config.yaml
head_dim: 128
norm_place: "pre"
qk_norm: false
parallel_block: false
init_std_qkv: 0.0247
max_grad_norm: 2.0
MLP neurons of a small language model. Each row is named by its layer, matrix (up: input weights; down: output weights) and neuron, and shows model dimensions 32-223. Each number is 128 + 32 x the weight over its row's rms, rounded and kept within 0 to 255. Numbers have three digits each.
After each neuron's rows, "fires before" lists the tokens most often just after its 100 highest values on Wikipedia text that the model never trained on. A number after a token or word is its count.

L16.up611:098136136155167182149137132109096129156136157070142169120106052092117068157159104146082127063114089173084133099090125045163136146146114114111102119132137080132146046137186101120113125134171092079166194109125128095105113155136167114124123119190136117087117136084119121108089134130120164131114140129145155111145104166148104115108104105107130150114136108133182093062127116080190083117094126169120063172154096140106164172159113164144136150165153126052110100130135116138105162134128123179166104087106148132189118121134163142161136155133103090147121142142065167093145169103087130124
L16.down611:139095109129078183158170185157125125160119132140101090175108134093096079141113084186144113092129076140076129123111116142142115163139087149085149173167174108146131143109116094156175155110168141110116139098090176128125132149094108114131056096109139142165062114126131111181140101123119145155108124077155132171124158147178159142122099107162155147135152125148111114117101125149137145147168127139084091078079099121128160163140111179115170116135159101120159120115087134160124080161111058140119150108113126126192181132140096077118158136157171107130106163121148164125103126102098174152
fires before: " |" 38, " " 36, " in" 5

L9.up99:166144168137164098087163111151110130096106081121173155135200137111125145131108087119114116121127146079117188073255089127110154069161143130070163108155132124079151128147126086156091145160064180152151124158118149137124184151099082101092152140177129080163168120094147120095121123109112096060098141151164082121160149165141151116150107130146126185132124113144137156184137086148155161169153113127101105122148112182115144128122128123135091082168200217151149118165152092110115117084125224152069147087126216170161162177097064142161102085106135173136156124137144164115159125106122143125
L9.down99:127146164168135143089148169171164121136131105096117203190144146141172104099163102149106170143131110167146139090152087135156098172156155073121136169156156131125114146120125116167157153125092095131146159142128123127118175117096120124155158129149146143109220114140104162096137160043207170133082152202103140163119110143122106141068210096160121114169125054090146083146101141158126101127214129080136105078122099147179115162127112186139117090120101184131173130154117143116121109097208154075086098090105143167103132072103131171141130085144139110110133109136104190101143104177146097121
fires before: "\n" 60, "|" 10, " |" 5, "==" 4

L9.up265:113062186125125118128136109126105081136138080153092124122095161124122122111140140104159102134175141148139131116117179112156175092133135141134194165116125142119150130124176178074123128112152125132143133086139144110140135130123148109182109204110181136104117137111125105106121129138074140110109130120121097120117148107177171137145125093106062133071163171138185147133148065130135142117112079152158158122106083129098102168142067136067175143177077146114156160125113108096127107163093160104146076123140104108137148161053152130082176120133152132135141181138126104083113141143125144143
L9.down265:135128157168140111122164203177173074145128115147095178138117110135142076175175163141137118128055115119113119112110102184184127154136161140160088142086129086106054107092147097132145095095130080074092089157109156144089127134112117173101149148187178109203096154175135074181134186095088068122135131183141197156142174170127134137125111123140173091121174166143052125130146135123165126109131147172104108137116177168197136076140121135146102137157156121093116189138193172143152157107096132096175195125132116141152114096141140128082119182117167137173076097104108150138137173121100082095
fires before: " " 29, "." 19, " |" 8, "," 6, "0" 6, "5" 5

L13.up647:143134200116142155068111139121142149108135108137109092125096090141207129143136142098135134090114128098142162128133146111128090117111140049203149145132128093055094113120137117107193132140094139162142169124085073148133116133126158100095144075171074123116157114109126197118127163192148221138116145183173125102135103126123055101090137095152137077090135097158143185169094057079115147107115177106150049155170062113140219126177106106139107109137131130127104116148154096093195093097148108197075127174171121117111144150143147099134117116131107116159093204139149157123146164178111155130
L13.down647:152127132156103150139115146110126111134104166109153164136141082159143074135156068069208074144104106120142115148149132119162094125167131104183156120124107155090129139176175156055111116124104145123162102124152192090118197122100105117080107139126118133135108163167060115096152119155112141195120114128112163136107120159098171106172099120069158128147091121077111152093150142071091138146121142204152081134164120121123183113139136149077089151130149096117096154087108136134114150118095088059138179087090113127130114145107076058134121078149117100193182134127140098150167139180125149134
fires before: " by" 46, " in" 15, " to" 9

L13.up91:146128179152072141142123101123088158065119092104135172069134127123192156075148183144170119139130115093157166114130093100085097127155118124132157087103152215138108107133160100120113129175090107109175184104073138106187159123087056093138108120125121131076131150114138140082197137118120093149149113164150145199211075091132137138090193117105147113170163110164119088100154085132109105174148111158170136110158141119113114187123109172156154132143077182142127132166192133143106150133157194245121141178162110103117145138090110113150121139215133178113134107160132099085175091076168074057
L13.down91:116172086093145142160113178075089109111064188123116116142136221151209129178158109135158130140174123143062127111167093109148125160133109142143171130113137104109183097110107119089158122116160119169089167100148164119195113072124139143087162105144154132133116095127079071092170077142134124073145138178170078051177162098127198172124132104072099101159124152125098097086090120157189086107130142133102126084142161103165194147186090133111106166128125120096110113063135155131162235061128099109122067126097113175090127135079126131094183129134157121082147209114127128178142137067094094107
fires before: "\n" 59, "," 6, " is" 5

L12.up405:153114117069146185173118093108169129184162147095178118144134074125170189113169124160159111130175131140155123123160118153093123130116108140103157090067150135156119093085174101130154086080107092127150185095177108089123118093120117084116128118140134068121141144171129130100197136111122124172182089185067080155209121180143098164164175165103094165144059088109184146118099140156096154089123139137120173072147174104058084136165058147103165110046127083151123142122152122127077124128034131152125118156090183114189112142088115111144099168152153138166164130121126193120155142113130162124
L12.down405:153163102141109119160189100095128104119080153109091156148144138088138082126168113112116134132117127121147118181109113090171140120161089118102178161063137156125134133088137208023057120122194114082156110134115158114182152122195103200105116133129107092125050171098149100097157142117153126093096095130183120084169135105143081129075040108127144164127078116138183209072069104107129123142123105102136042111122177105070129110161085137158101155102126145157143146125152150119122186149112109093109151171122151131182164189114099100086140149192126194090201140146138177143081160138161111138
fires before: ")," 20, "," 18, ")" 17, " in" 4

L14.up703:155075122104128088117099055144140076111127104152175156106140134129086118148152093182157082154105119135107147133094137079152107143161093176088095163159130164122115207151094095065130154123142125180100185133130110108100056133149131191109132145204190104185123146129113120088109116176120161069114149172125086116109120117133112090095091177144182105049125118174139140196132147163158161149116120152186134112092105060198124100149121184064131122138168123148106106135085115137176148156127155117103114116099091167156101119138146164098155140118103153145115145144101096057165114091083205155
L14.down703:114094127113133160137099142162106089145212102110132158090119103107102184188089120137121121162092122183139130075117108130137077108110077131145130157110176092123117081070125171130097130156158095147120151088115119122151147177090142126114151131096178117110092136161125129112098145079108116120147197076153120129153147108153202114184117122088118140130120098076116097139138130102126145140124092165068158116115120102170052135119123116203114083129081097175140185096074131075143105125097116103106119102102157090105097170155127165159116144083131141166161123062100102142134118120107141099
fires before: " " 33, "1" 14, "8" 12, "9" 9, "5" 6, "2" 5

L13.up1004:182128180180120146121094140146156098145124217134125165105121063114207145143145127131092092099089119148117154089105148113095132127162080108177139167082118097147122097097142086120144113115148144110074135164145086145139116170124137177098159098105128108099105151096113149115068133110076081139077147117128141105140102144108101187130149170126094192133158142138092170147152134063088124117106123165137108087105137151147149132144094136089151090202165207170174046091150090117089061128216089133125146149136076140137166077155102104106144109108184125151124104151077206149103119152059118129
L13.down1004:163108093157146138145122131061130121140132135125096128123100083120122109182123060155157146095113119098107095075101132148194142097163121170144118121117113116169134152091134101114087089103149163114075082092133121121162159120137156106147121119066139160149093127139092147093137104230090145147122136110116180094143108199160172130160096143122143112144154148092116111222089124063142172132145077121132097113153236098102137128176077127103133126187227165090172166198117153115163158163100078131126154160124126121125112120134170070077120088111172124135156103206115135157109148086150127105
fires before: " |" 33, "°" 23, ";" 4, " State" 4

L16.up254:133122070145151132120146093116139098099133177138123072189159150157151125178156133141131109126130056151139101126112107110132165090114153147115123135117097105132115160167131087178127102144161190142153127098112064096120097175127185081155077157079151125142117174122127127203207108171107123090088122116113096113106074145108086101112172094092125168083073120162147118172103159111185138134111112072098116167071087114159167080133077077112154182121132140103210120074128071158120099140119141095108125181128133150090173127109196156107131078145179118139161119151133136135148144140145097078
L16.down254:101162095144131097139104127180135175166135171128160165125110186118153126082103119166068183147085091168129083152099092109130147128088104085144098153140108173088142153113166096078141117138126153109157110176109156053100084112138105130173084131139151096089146110100142117164195136146106117137152097125074118116148172168117151168120077082074201133156095126122074127094162123094149135137186119190069200189115149133127201126164111097187140137114126074102156141089112119150126102139153133159061090151109127182132143140156101109144099109157149100139203131124134171119101121078158178116
fires before: " " 38, "5" 20, "\n" 10, "–" 6, "|" 5, " \"" 4

L13.up492:147173109118147082102112056133133162109157097173143020154143105135191132139108183129093164138133118063085163175087103113176134087098120165128128155105148132148098129096124123240107087179136135119154121100151109137123082131141171126130109169119155117113136120166168180111094136125132093090133148099085119159157076199107141080103124108173153120145125089161108169154131182035082115152099164108135139116109109169078117117188163153137132169148080137083146116095140097131212135152150102057118142087100145150154131173158133135114127120146203158083170115131113129138134126101137099084
L13.down492:191128139162205133162145155129138094176141188127159136161143190121117168108112161099210120190179098173126103165115131148146118135116141097090105084124152163095124080115129123107162173066089116161144189139134131166066122106166164145131095139101096098148152096071062106051094089147162213089152150134058107185121149132141101074111112141189100126134162128130147100080081138195143122127165109099100106106135117090097141132134114094090116117144145099128101149093126107073162153112161114137140133123110154117128205077113114142114138123144149150153102111117191118160115098136129154150
fires before: "\n" 54, "-" 5

L16.up989:078117145124151056091118164154159125151122109132152138117170126106206141110179109120143162190184112092168104103117102091144120111163124145169133117182139157113099135084124102126105142174103139108051137142114102141092083144151092137148046102124076143148175167102114127104192138068129125079118168148169092106124125136142090183037167121129097062107088104157085157136100106150129096125157124149074130110127088139147170119169130074152115146159120092165205116065086076144170065118124177162168152120087107180103168111151095100150070135168167168137073162124094147168147116108090090158
L16.down989:134131102174147161092130160112184182069129168205144108145057153141171151189104118093154145124113067127111099180131135104152112120085073124096157120147110114161149092133166045141111105163102119138075164166186141133152134111063178091108125084090148063164109098103097061120176085170137130089126097152127124116124155111093139122100180143133074126148169061112111107190171124068149126091149089128126167122106140138124131091139130080141075155182086133178133121123106109158142129104183172148188177041079142126136092142150135153067148130159147097135137149159144118155142122128190108157
fires before: "|" 37, "\n" 35, "-" 7, ";" 4

L16.up62:127060097151214094188066119102144154054115102166117098143177130161140045116137141115117131130150128153127088205111169158142063136127154120139118114123144105097105170177115147161187077132132121095120138121190096109111145097117104153123133104183129093121150137135135097176146136140088120101139130106157182135140164168078123089086097097133131132158146154149093149130090088163175184129093121069091123210105131090144098186178125184066146116106106119089125125132111095140159141166140131141125161110077146126130125128118132175188144089113176171139092141141139134156145121147173157149
L16.down62:082103184139172104169159097139087181156119161065101126090131158119112133127177071166108073218129135085142101133159163086129079164105131163118141161106117165157123143140120113186119144131134090160118103116093143131143111153160163110152121187074118122103131138111142130053145114136124082088118119134129135136132097124137105094114130122205104111153112187143143113129108125109115080126141163134142159153173077114071135087088124093165093143125128140147113133137120106120059092117134171137137087112208132136166150125140194125115161185150167132129069092173098168155097092106108157139
fires before: "0" 13, "8" 13, "6" 13, "5" 11, "9" 10, "1" 9

L7.up1121:083052117117115140118087097180161064096084180168127108080156149161159119076138123111097132180113144088113122190064133100126124157082132154110098129123144145101113135115142138137186133142068110157130142113094053159122156185185160130170153175160119128135180200130160072135140106095166120124136164143088069133038101162122174141124140116087114086116118119154159157122097126138135114100132146030167120192131170141116128169192102146089123152126091127198164080093138113128159088130119155082150118109139157136084184105154097160119129184135140173106120098127108195100088127073124141147
L7.down1121:095168124188030118113162131135197130152158146194125119159081031131165095141146133184133127145058093153177164081101130113139140155102139145067138126094144158105159105101160072152126160108095126140143142098138085125146167107170121149185153129149159136107127136118065092133165078148122115091160134193128160112122163119159149132119173105179085113131172100118102118075156080157154120180102123115120151129169148137121134147120133119078133192110108159166134094126111111103110135130158150168126151162113156120079158183142120114169132114134165159077130090135083123127146144111142108179
fires before: "\n" 51, " " 8, "-" 7, "El" 4

L14.up930:106119145137144166121086111149033109134153162127109162152076121139084131088126095164125145124131108106141186094163123070156183090152144090154146106185142119167131169119158134103137160120179121034116152121168129128173098146117080132136094158142045154129123121156115158108135138169148132116141130119105127145176065144132141170109167088081149082107135106118150158127156087153211103091194106081135144098118136106136110150178049170132139135174150160139111093138120113118111074162157089172149174102131130172139175134071108165103110146138105123164156116141087086096124057107093107134
L14.down930:122138158181060188137125137098093121121168113143127175157100122119147148083149105114143108125093092085147110115107093126100153093172105134128147101117129069111099069081145071147145154085124123104124138097170199123120121071151113197047134228123150134046110128077141160139116136089153079125134117087162125156134093142123145091181122131090095127159177164072050164084167097138161109141094113155118158159122170095114156138114114143141164129126122131130092172076096124153045093165128121118189105142134179118156189117110111152099143153119115105151158138136137105129145112173117102127
fires before: " in" 16, " " 14, " as" 13, " on" 11, " to" 9, " a" 6

L8.up1048:162126129085115159140018100101209100068138074110153073137160166083137174159115189147178094078079161140133163106160052090127137087122111160113131154135143172095119127105094131096151169121144140154151096139160085125188122078135086110163138166160110175147123111109165116128179168107112143088120099156089122141170113106136117079103174106121167101148159105153143116147139162115117161122128166179117166167079154125165098123159116127140167071064134118121109122144161090192127122131166160133064168136065108162085126060104108053109154135179215146110137127148100118123126091130148164146
L8.down1048:102110161163126088131112143128108124189104099130131120121106182123089124154106121084112096166169091142132151074150049132195143194146148155112155130136111155159137149192142158177125140160097136090099147115157138113136187116131141119088085072169126152129141120103093100072103112137123131140141109118134107172125064133103121131142042116163109132125104155140139092087104147138109093107186097138114135162071118119151084143141101082143091076042114141180149130159091108129117096137217127153116076104124083130159089071129105067113174147067088150117110168071103130120039105158123143125
fires before: "-" 50, "\n" 14, "," 5

L9.up806:181138171161157097152104191143105131105187178144107125110182066118143105064168114117148169102138135130151167153137042102124168115160123110128099134165145087141158109141089131123173078120051134115136134104121078082106141148155054105049112165152098116094123128162104175151062095106112056091099137176110116135109126131129131109096152134104147142089112099095133170107131139120137133129185210122163147119132104125120097143130127099167066144099142122094051127174108145151120124131096191148121125130089114096147141084123137106122143076191087119163047116130113170158122116134174113108
L9.down806:093161144180128088115165140199100092125115183161174175154122071160129105109105157108137140137119140131167119102091133080253097110112146180102077076147154156144091127111092134128156140139134123090129133096102094143092121077158135143071143099132173122137114122098127119082090114093107133136117130109142109187113154137149143131133113123120157139144174094117098147094128190131099149166170129131139094146101153128125133182076138113129094149101122134125186091075159137136147211158085121100084150135080150088132163119221127106125145147115129116105139089143097136141135119095125105136
fires before: "s" 39, "N" 19, " |" 8, "t" 7, " −" 4

L13.up185:107067128125107202140163135119110112060088098121100142164137055133127162117097141109142138124129134174135025150138102156139178083165130125126062146128137155084127191108128098123134131123113141153086179100145138108147142147110150155144096144167159142122085130132146137134085096146146129124158142107180108094103178143103142099081115080108133174109127122087126124194143141131125133096039091137082158136059093176101154125130127110087113109118156120163041160191077074131137104140123072152100103101148154118165096054180116131124096118149158163138106179083177133117108082116185041119
L13.down185:143090137197069057178144154072158115130122108111152135131091185169090120118090096128144122143115058191147102170128024152177111134115135113141179149176090149086136074102109116094124137146192152132106127169146109126172202116168077143134136151086154134141061101058065098158095107112169103082104154100130071071144141099096173126135133135130097114126147108130096155095083042111145136155169185056054122133103151071155068081131154161172130187113140095102139157137115113099088181114065098127150143114138130133091112126107153118144149082141098139131118127109085168097148120121172205106
fires before: " " 36, " and" 9, "1" 6, " Q" 6

L14.up536:126093167131110141101164148158123150095094137115154127155135095106070169106173153115150139113123097149133160116118180139124089082128132063150112128124191103157156075101122086167081101161075092189163089178109164131133096095094082124129147143164107082123130109087137116135110112103160156114129119122128089083117104137140070070186123090092108163082141142202140119120147098217168157108155129109147143124115083108100195131149103135139166121182119172168141147140101124163148111106144123142099141080126177094134116125112099109135185168142160146065122087203109121145130085138138178093
L14.down536:133135146136162095124197185099130145099133138122056079055137087128121161138123134111110163195127071158103110162164185112087158131115147139151134130102183114148118078088089192175152159098124169195088103178116088156105153148120133141103092166116132163103099126140102080100139121180130129113120186207136125165052130135156088108146134163132119132121150171193161102158131168086170124174170108158114096132162132166144102161098105147116095121168091189185079175087144171121143104112131066069115095099158072087119088113152059161106104150221141190105114191176108110131107159115090142097
fires before: "\n" 93

L7.up106:118148176181133115102078137150179126124125089049126158091162126101133175128130137162134128106138134188116098144135148105100136107135141166125148140088106146123072089155133087201081127100126104153146136122138169065168113153162176186128104134133130090099091127103151193149167108198113111096102108155158108156182132129138120139147120111129163152066163130174131164009104115109085135088169114105112142127126203135067145118107112101085108092131105110130126112027165080110168143126151059111138113133071091156115163093148100127117149133103152102129165156151183103143131170133126146120
L7.down106:143078194109169144141126122123141101180134166166111124142122160170106146120084137091143190087044116116169162208122101173136104121115120158146152192102189106127098100090122120063147114103141180136093156122135099142115134154177065102136104099143146096119167088167088133072132111170110162128148168100100153192127123100133106127140131120051125121126149083085100070122138113120126071106151133116105103134203128093090142127092082113170072116172117130191132148149154122082157102103047121145107087138145135118106098159071116132139139117145114120158167125132133104168153140147058086099
fires before: "\n" 59

L14.up127:168091146135160134058116094195127141131099128065091131166098116192124158108107121112150128081131124035126142091142081152161170124131114122118113094167120126100084096114132128079134080164097124122112161100060078104130137167115119165133143104151128174114156128053147155111129160127160130090172127084069137110085101138091150070090138109084165085163061193085126136159133139124147127114104133148181164132062116180128133110175160169218111177107112105189137119169142100164064143122156136121127106181080125099106178109200082161102085050142122147079144129170102097108139119132121110147
L14.down127:115078110138134050146132144168115154198120115095051155180150123116114101091122076139089143137125111156150179142072141107158114184113184114143109133136132135133219107107063161112139130128163090135116061119178157171131128128149146092134069079154098160159161116104137142122154087163191156156109092146169189094168155076122108118116135160179131139158106142109099103100200175068130095161093122164106100124159083133087148095121164150139122148197171149153090135193148098096129105089143074144147104143073166111090115114123078084111146066141131093072166142129104161109219150124103111159
fires before: "s" 44, " of" 12, " in" 4

L14.up42:154114124193116100151141100070108133122092128089176111132072137134177172158169139112118131062112123142145080160067156138118096130142088115089147158099114060144158138126153193127151131074142118139103098098165175113148111101084189179176098116108119203090143130159164178125121066141108125118161135149148131188092179082095103082090116156172144172154210129172138092101097043142145114043125102122129187177126102191122165168166127122123139146179155119120106110112144105195129131139191136078088108113123130142140113127139120105128112175150112141088139164163065093101131116108115114068
L14.down42:077161117106140124098127113083092153180140116126141106124131166099103096130136135168103128058133037070115083059148073135186191148087104107109115136117123194106127103127107130117092093157121113126133105155175134128132140121114140107155187123143107120108099042087110179144118139166144132115050104133102103114130177103060134095141110148167148153108171083122145149147105139154100025172154133152096132127113154097155164106162105128081112128120102097143135113150102116123105104166167060099129169099157152161171169086092128139063130120160136077189131106135081121071130129155122163140
fires before: " " 39, "1" 17, "2" 5

L14.up445:138154198067086172151176183163113122136124120100075166190147117136127128155077147095096091092122075108127151107126102127075135148120076141131128173130143175094105102108212139158107076128105149142134107172141107094170129133052153108183106080127079094160109155176090188125098105134158108142104153137181133195157158134133135036089164114091118089099154112117054096162131180111067167093130137101155106183105156142057168172159137143137091177172162103137141111177106080106093125150157061165079120117121112122066140106142096119111196078148094152143097143123172093134084102124072149099
L14.down445:159113122069120134130143144166117146186129166146130180123143119114167103097152134141152099161148089101152082151196131125097162142128138162136162145150150038168165131106165101150087157141110130139104170108167156189102097176075130094151124083120113141110170126173140035209106090144131115162135087132104092161181165145126189108191139123120120113147093146133126101112124124107149129106149060135159149169093146150109154089172149092126108137139162147087144118144150142119129126179155144176156117154107078191185145158125114151101139132134154086161150101124165171185127076153139086141
fires before: "2" 14, "1" 14, "3" 11, " /" 11, "4" 8

L13.up783:139122140099179159156139124118036097071082166123079067168210092196097175105148109137195150148117138134102082203066130171159120166216134112153087131147103118126164177103126062116088104151136157145083115127137093104099142166120149177145082117148143166058137110131157102118174093094130147159098130088185109100139174106096085102108091117169134103130144111122165145075125132110123148130106105111105147152076187139154179099153127160122125137124096125136128122103140107121181142084189119102154116123152159149118123153142170147084157136117150146129119116168138053144196142098122164165
L13.down783:109136123077161127143178162184087186089117163124082197150137115096118138195134108157124108129105194142104137125070134138094090191131114149079127215065155102161117140133117065087114161136136114178150088068133178115142155117154143096115148145119096143135120082202124101149108117136136123104103117151174143030085115106155102166151153154091124112126114132126118166088117152109197100127126181114094085128126089110102146109150106140099119081146097083100188166136084123115170067070090148118138161093149096185105135082087179103137112114123125182152103041135133099139185137150129139169
fires before: " " 37, "1" 31, "2" 14

L13.up42:177068145117158141124132134167169084171139154083131126171171072146108102163184085162155175130110084080120191126088172108123136066179169139083089192195160140131120121128124153176106081060111144108070097132123120133107147120181132088165143090113117124151127135093132091121095168117128124107158142157214144110108159123111173174101159174165174140046168148130124132098115172111161096164075168088138135146181097072125080156150111162114087150143154161092099134168142146140125154162087152151148078134121062137080173146139231090158199151123123132203161122153133113138148131127161105086
L13.down42:127164130175135113064103176121148125097105047154103124094124205090078075159101087136151087176123199147109143107137124122112092178125122091108116131095157086118086139068100125095096141129082086108132138185089116127112144138123172144137191177125135126117119083158171111102108133079170140120134100150115075179131150135108112106138047095096075164084135132126165080137153101167091110180123119120126155183116126142153112120135124172149059135163174103063083126038123142080194192133167222146134156089110082109158180147092123163097127164116077081124080120162118103118133172147134116111
fires before: " " 42, " a" 8, "." 5, " |" 4

L12.up163:071127179110151136115146124097164072147131094107139140138162157170156111145080177102067081122164119109149144123098081109113100153119090181118108086136186224113154119093149050182086056182120119155132118104093093161122076159074173141135157153070193157114141119119161137123153180080113141149138119085112121108132134166141120148120090049134134151121123132093124178194159165142143134091152156177151092185102149101202091091093082113135148107138147062160169080146128108164156105135147170164132131107123144156061069125183142106170113095090127149109137058157112117127180101106169151140
L12.down163:187169139087196129090069143182194104104181154160076116108082123158177128136117088092160082211112137162177170158113100122109130103141140142106156093114099155122124114122147129140109090201123162163162105099114136141131086180107112094164124089100067128142115194184078101126104172098112092123168104154096161142171192057117121186193113081160111060139100134154174095109099086113177125124122158136136149142147071176120143118136096179105145156174112107115155102103058163126074155103157117117077188204100135150093135099091088124079147183098120082092133170123111109080080152130123080131
fires before: "-" 29, "\n" 23, " " 8, " was" 5, " the" 4

L13.up496:146102100067164100094169064153126123112098122154176156122083125133158057158108068122139162110109145152107105131116120061083098091148106091085124199106138186101155148106160106144104128134159147115172158126109123113155131165066192134111150133201152140087107088092118130136124059163135123120114149113118148098138095124107119080132085069118155120150119044119161135162082108172148153128174163100140078155106139201097141136091095217112116128167100073152105099095135123094120074126157103144192131096215163126166124152104164093046093170122118098149135166151115077093104127127120075108
L13.down496:173114132113093113127183155091113131183169091107094160100111130147130110092054056139161125145090120110131112108092188070101135137160104074165129174184145128133174170137155101133090131131149134135173158088127122124136142140129096178089130142159126174147096099158158153134127093162106160100095130108171145128118078145122112143098077155088105093092156055056165116132104168142198155148119135163138160074092133112100141126145158144116162121102129139116118103120072090086183104137131163110146108114143161150186106161123178171115187141163200100169164134096141061082134097146115128176
fires before: " " 29, " in" 28, " by" 16, " to" 5

L14.up500:094079136160103151107131130147131099116181114153114146172100080139104174140005074103127111155131215132183118120108129135137170116094141174100128173156133149134115134112147139185164145149144127079162106136138105146162072128134072076154165197148147164101123132092148118190171100167092130132140138108134104153078129125139090156148190085132159163095157169061076124153171138125100119067130135089078131132099137128060143140161136127115146026115085142089181088123168121115169113150086062127111151138123136172072107178060178087111148104147166133123114119108107104206143103125121140090
L14.down500:145192088193124080114170173120129099168147137131139072137083139083150083158099177071089039176127106147086095113085143145160134145106100159092109145179098086140109117125101109051151122105146141138121072083124120114148180127122138097153137099138151180147138157075149144136147115081177154147214170156152160131208131123196160119098138123126155096069108148128083140135097136098095064169088155169164178139112142151108139197097106185144084115100117090152141140129130140121095128111103127096130172210171140141148128159112128174138159094093173187115169097183146130150056159111104093138
fires before: "-" 68, "\n" 27

L14.up474:178227160121123084079084129112143120122142152145158121123136111109101051215138225173117097105130066176140109104138155117168106141124085149135161151138154117169069095107103140107157169106144156099124111177159108085174111166124148128178152073167106204098081117125128158167125103129198153151143121177151127155115140164072107128154148148135114170170104114129079159142153130126146179131139160097107109145183109105164159094155130104130102097069109121092163073180127130122139166120176105159103114126066155128137137086114182113114169136096148144135141106076162113123147132082164192101
L14.down474:144175101130158067104175126185117174133105139116109101128109203123081155104134125123176136119136117103120120121151091154165106143086140133139178150096114185187112166140139148143174091174108130119124154159141169046108121117118105045127057090127097112129140135109108172097152100168133115115135121172125117160168133182111093081116134149155192167088074193167110174103093142128110081167205103086103134138076093162117135086154118092122064134121142128127126133155120152140129097125131165128107119167097112129146135139104134183110139165119098063113046099119128167120136108150142105074
fires before: "\n" 95

L14.up1126:140125187134093087135135123133124102153139140095123129123108069091157191183172147094115121124076150124151124150112113085108118085152107127088136160110141179141161173070081160120179132084137103196171163111109089080098117155121109107175114143138097129102099147087136109156169119164137094128144122080199075084085149178135176133145114101072172122185114132114152108176091119165208154117100124123156165119167120155119183097177115089098102112138109162095134129078053105090125176150155183168173122135102189167148130112138165106181163048096131097137095190161163105109129106103108107081
L14.down1126:203134097148084136104172145162081168080154166109108111103129173096152116122126143082139153111101084173121090152124150084109135129089123102059138166071121134161176126126126097070115188059140117144116099153116138128121091170115103118125112103220119149134139133105177150113184103128219130147084090133086156116128179144135133151121156158159118118177117123114123117138135186125133119147181156102157124141041119170142114127123113136163105081114134075077168146119059072137118093090146161107146213099132106155127104190110186161173105125101137122150133121151139115134125136118128140096
fires before: " " 69, "\n" 5

L16.up279:067180095106105079077117122108149080080153173126140126150175108136129164128132106134207100133206059111119068103167123167151139117134147115181125124098110151104083150148104099179119145106117205104130112105102135080115122172135129092088091165100091114142094199123134108132085143127100160140097129149160070087139108085083167179158048170088199117116148132112096084085138076096117177104096104030132143169086132141122115128131128146083093104124121079102165127126122098117129129146142120132108169088130141129099137120144081083096099121088125134166127130122142143155075095159192169091
L16.down279:183124176184160162178163128111102133168073153112119151124123168068097090102122096079126120133116101083128152131038092118154144111127158116128141166211185121146186145153091191083170124099088166131126175131187144068128200153106118077133116120174128129096120168161128089159155142133131150162149102123129116077105101129114153114136147107135152118149166118160108166095108125176123105130137116161120173159127208123120168096141133127102184103156122147158174087146163177097153090149128144130131121147138107125129142164121121119141106124117052056106151142111121169107131118121101145121
fires before: "5" 37, "6" 14, "4" 6

L14.up845:076087118166129174084159083118205137144142097149135118067140129119151154139099154093082170099087137107108180137074158132141110110114098095148098159087113134108176163095123152109147173146153085204160141118139084177109182163112127118133099149109115098157161115145152156174098151171120118124137097175123158135087069139113186124174147146064156052112118139126139187139091185136119162164127119139154165104059114173063134094094102165121069145105143192154194173120170089211151152119150199140111166110072111068111166133180115193183128103073181134181125158129105156169119032133152103183
L14.down845:049117123101081130168192148170126129136141138096144187122062147092135107140098194181163173175089083057180066149110122195190196135081146125139149134118151145114127122177149130156118168068110187087108106137089133121135119108139163121134079117145162089135064159167147072240174091124167113087117098104118152145120108112133156160109122155151133186150116095173075126113106074123132122168148099220074114128152059061137129123115199198112128124147178121109138204140140148114157112127124151136122134120124134146120113132110152146058171200093163146145122104137095156101125119153124082127
fires before: " " 86, " |" 8

L9.up323:130132100147088175086168200138155142048113168148083122128150080108093155147141131086138111127110118107152150108144185104037133141088084151143137152160143153155134107068101085163152094154135194129140138118138142189131121130054149127162103121135104186117176132078188150116126148177080082116134098112095113123113140102165118091150131136119123102085121096138096152166119159152134124096117162112066170221124137098138099104104196116136163122103150154108154171161186161152106138082099094133162082090084098103166163148137121142105148059124129102148116217175098185128137111144143113127
L9.down323:111140055182178131105174164146158136062094097098119168138133155128127103115148119047083161120099132129173126135112080083093058119103150132102121131133163090156105127164141146076140085127086193160144071116138156185128151151092127137184108144105142150085107153146154139091109210135121109113154111156165131152048075077081126135158116107104065128129147147134169141120147137135169137132114067119103128146123118123110143188148191127218169193130135100115177136091092134091120088122189119130128079113115175129160181174156092150136175109126124152158136110127163086117083178131208152113
fires before: " " 30, "″" 14, "°" 11, "==" 5